Weights of a small transformer language model.
Size: 18 layers, width 224, MLP 1216 SwiGLU, 18.8M parameters.
Training: a variant of Adam for these matrices, 3326 steps.
MLP neurons of a small language model. Each row is named by its layer, matrix (down: output weights) and neuron, and shows model dimensions 16-111. Each number is 128 + 24 x the weight over its row's rms, rounded and kept within 0 to 255. Numbers have three digits each. A neuron's up and down rows have the sign that makes its largest values positive.
After each neuron's rows, "fires before" lists the tokens most often just after its 100 highest values on Wikipedia text that the model never trained on.

L9.down1124:119120114159126106127144121154137139132108130165140114129134145162139131127129150159106104174113120255136130104210138154162146119151108108112143126106170142107120235130142146137132066108133122134153136142121146108132161134171132152120125132130151095127134134147123120123130117113137137131
fires before: "\n\n", " The", " H", " In", " A", " It"

L3.down391:110122105160113126135141111126092096145137117084151169134139166141131155152109150100148162113129114153145126148165120136143103130141096139121071110139150128142140068158126105165107119140139095119167112106145104145106129138123100101183143097136162118148140107132084161120131168134113114106
fires before: " ", "\n"

L9.down1159:121149126145149116111163143145132167136110133135109136177129135135155122147149137143152128094144120139099140174140153167156120119092190158149123124071128095138126091118099100130132049133136181150158087139143120109087147161124135133132115112137141152149178126121150134139158162131140138108
fires before: "\n", "\n\n", "P"

L5.down674:109121149118123132098112147155134109098118096120153108102130162150114134115149131133070145135146143113154078142131161151177164117122063177137100150150135128135121133162094167137140134097154072147128137119116143116145147136117104113111136157168143119133129139137119078111110125113148085136
fires before: " |", "%", "ions"

L9.down1055:112068113126154124121131135092123111113123117112103085121125134134144092157137130143132083098098132107146126076149108173144156136148121115117128139139135156150083152149100120120137148097130170104188139106157120124075111120170129143154187181108109158094121158093161078179094127130125146159
fires before: "\n", "===", "==", "\n\n", "1", "2"

L3.down735:090122137119140141161127122170102112134132135136135142112117152119134144109135126107132137060146092144147127169164152156154155135173109160107124154122123124143122136116099132162134126124129128063124153127155142134119106124098110155190116101142102124138108129111121167142125122118164142115
fires before: " ", "\n"

L5.down637:111122122101144104111115148154121108135114088102142089147170133118141148180079155144148140150105143121135129127115128140131124141144109162143114135151098121148113137153129145123133082177158114106119132127115105134112136133119125118142119110175145116138120153116139135169150142120127086120
fires before: " |", "%", "ter", ".", "ters", " f"

L8.down441:139155097117118143142124128137101092132144103127115163103163128119127161111131127167099150120120154083122141162119146139133102133158154119145108092135132161115130121126143157145114073128120089119139099108100114167155162101148130125139090173131158110106079098136151110152138143115162117127
fires before: " ", "\n", " W", " M", " n"

L10.down878:131103142131157112128153116159130113104136154142107120156140124154104134096130123101091073156114110188119133135155119091125102153140119081123133176091104117132167076124095112125157060139127148135126125105153144115124155109099147127131128173129144116120110143134149138119156084114082146113
fires before: " a", "|", " an", " b", " the", " "

L3.down579:128113176147096148137144141140145131112132141147114078160140109158097114146099172167122132129103146202112090112087136123118122137121155161148157132104146137105134130139085116106126163125092093137118114155123127126149104135143102177143121182124140082132108132134138123142106123146148145143
fires before: "\n\n", " The", "\"", " He", " W", " A"

L10.down4:144142153200122131168129106120148187151199151147092137134107118124155103118137115180163127079104148087136131073074134160116186161145094090107159137124112152144114154079165116134108082095132137133121136085153135119106135092144137119122159153101101149096118141136102131147095127161153116123
fires before: "\n", "\n\n", "=="

L10.down607:165120115135107128141078153123098114111125114126081159120103130123148156160109130121102125132099127143119145161132115098149097089097170116138116155145157130175098128073144128144126139115128161193120107147143120109132114129118098125151140148172139158109155095121109106175102145166140148141
fires before: "9", "02", "8", "2", "7"

L4.down209:130139103137100101130117137167102130137134087134160126123162130124148079141132155129110111185125126224149106135161121102129151123136096142098114145095120129099154132119172153125133135098116139149113161151115141093147152134121114128135122157144113066095137103107130104124121126124129154111
fires before: "\n\n", " The", " It", " In", " A"

L3.down34:118142119109107144116107160111120125138133114162141068143137143143136150114135144105131126147119126223122129089153129106106136151142093122146144165108128150117139126143148163113111116126111120119102148114129112086151116163128131141136132180126146097126100159175129112121190123160146138141
fires before: "\n\n", "\n", " The", " F", " He", "("

L8.down208:163145122130124104136110147118130131127115133110114092130164126102158130126151161173159097109128099122098086145136146127101135164104116141120123095115163107148114114135118148092165077140134162121135104132177121109162090130130137159123125133137162191122148088143125122158139145128110126132
fires before: "s", "ic", "\n", "(", " of"

L10.down686:153130100130147158110125142136140159085127134184107127118126138134137106173152118137114163127139106088112138113179148119141112149152107126159136102096089181131104148130135132123136064111124127133137120111094122136142180147175184151153095115126161151126130140131124122135161094141142120127
fires before: " "

L9.down761:135112122106135130091130076060127141135157162144073138145168090134163133155171124101075113102115105141101123202155146114165115139133152125153088151134133115131095054081100142122141042143122155124125126163130105124133153159083110122108070153130143131114100096111170125130117170146154080140
fires before: "ed", " the", "ment", "ing", " a", "s"

L8.down1:136160170183135116131122156129167137130149148138173133154123088127132104144155123186171163138096187144107144138122144147166139118140081110126111135076147165114151151111126164138104098170107151116178155143140137156118141100138124128161115170112160109115154165153171125132121134140123127093
fires before: "\n", "\n\n"

L8.down964:139133106156152094151136106153128123107129105111107127140114090133156089139126121159131113144125144092109134145149142142143180089111151095110158109125152115106138099099135135155137114134167211137100092112154088101144114135148079121146109161170150108108109155155137141142140182119132159147
fires before: " |", ",", ".", "\n", "ical"

L3.down737:105166121129091145148154164090150123143125137162143135159123156107125130145105144173113142109126113145154146109053143113136152138117077119107113146159124155090096180149134127093136144117107152142120137107159143144112129128157106125151161131132157158101144144122128158109176138153159140142
fires before: " ", "\n", ".", "\n\n"

L5.down430:104172117178128115147134150152092167160156163113101109145142089087137098128198154137126126164132087166117144109086094122110119142139121153123137153112148132119102150112108157119138140098161093161142150086146155145116155131127162167124147123139101093121120149153114083176098122111165091137
fires before: "\n", " the", "ent", "\n\n", "ed"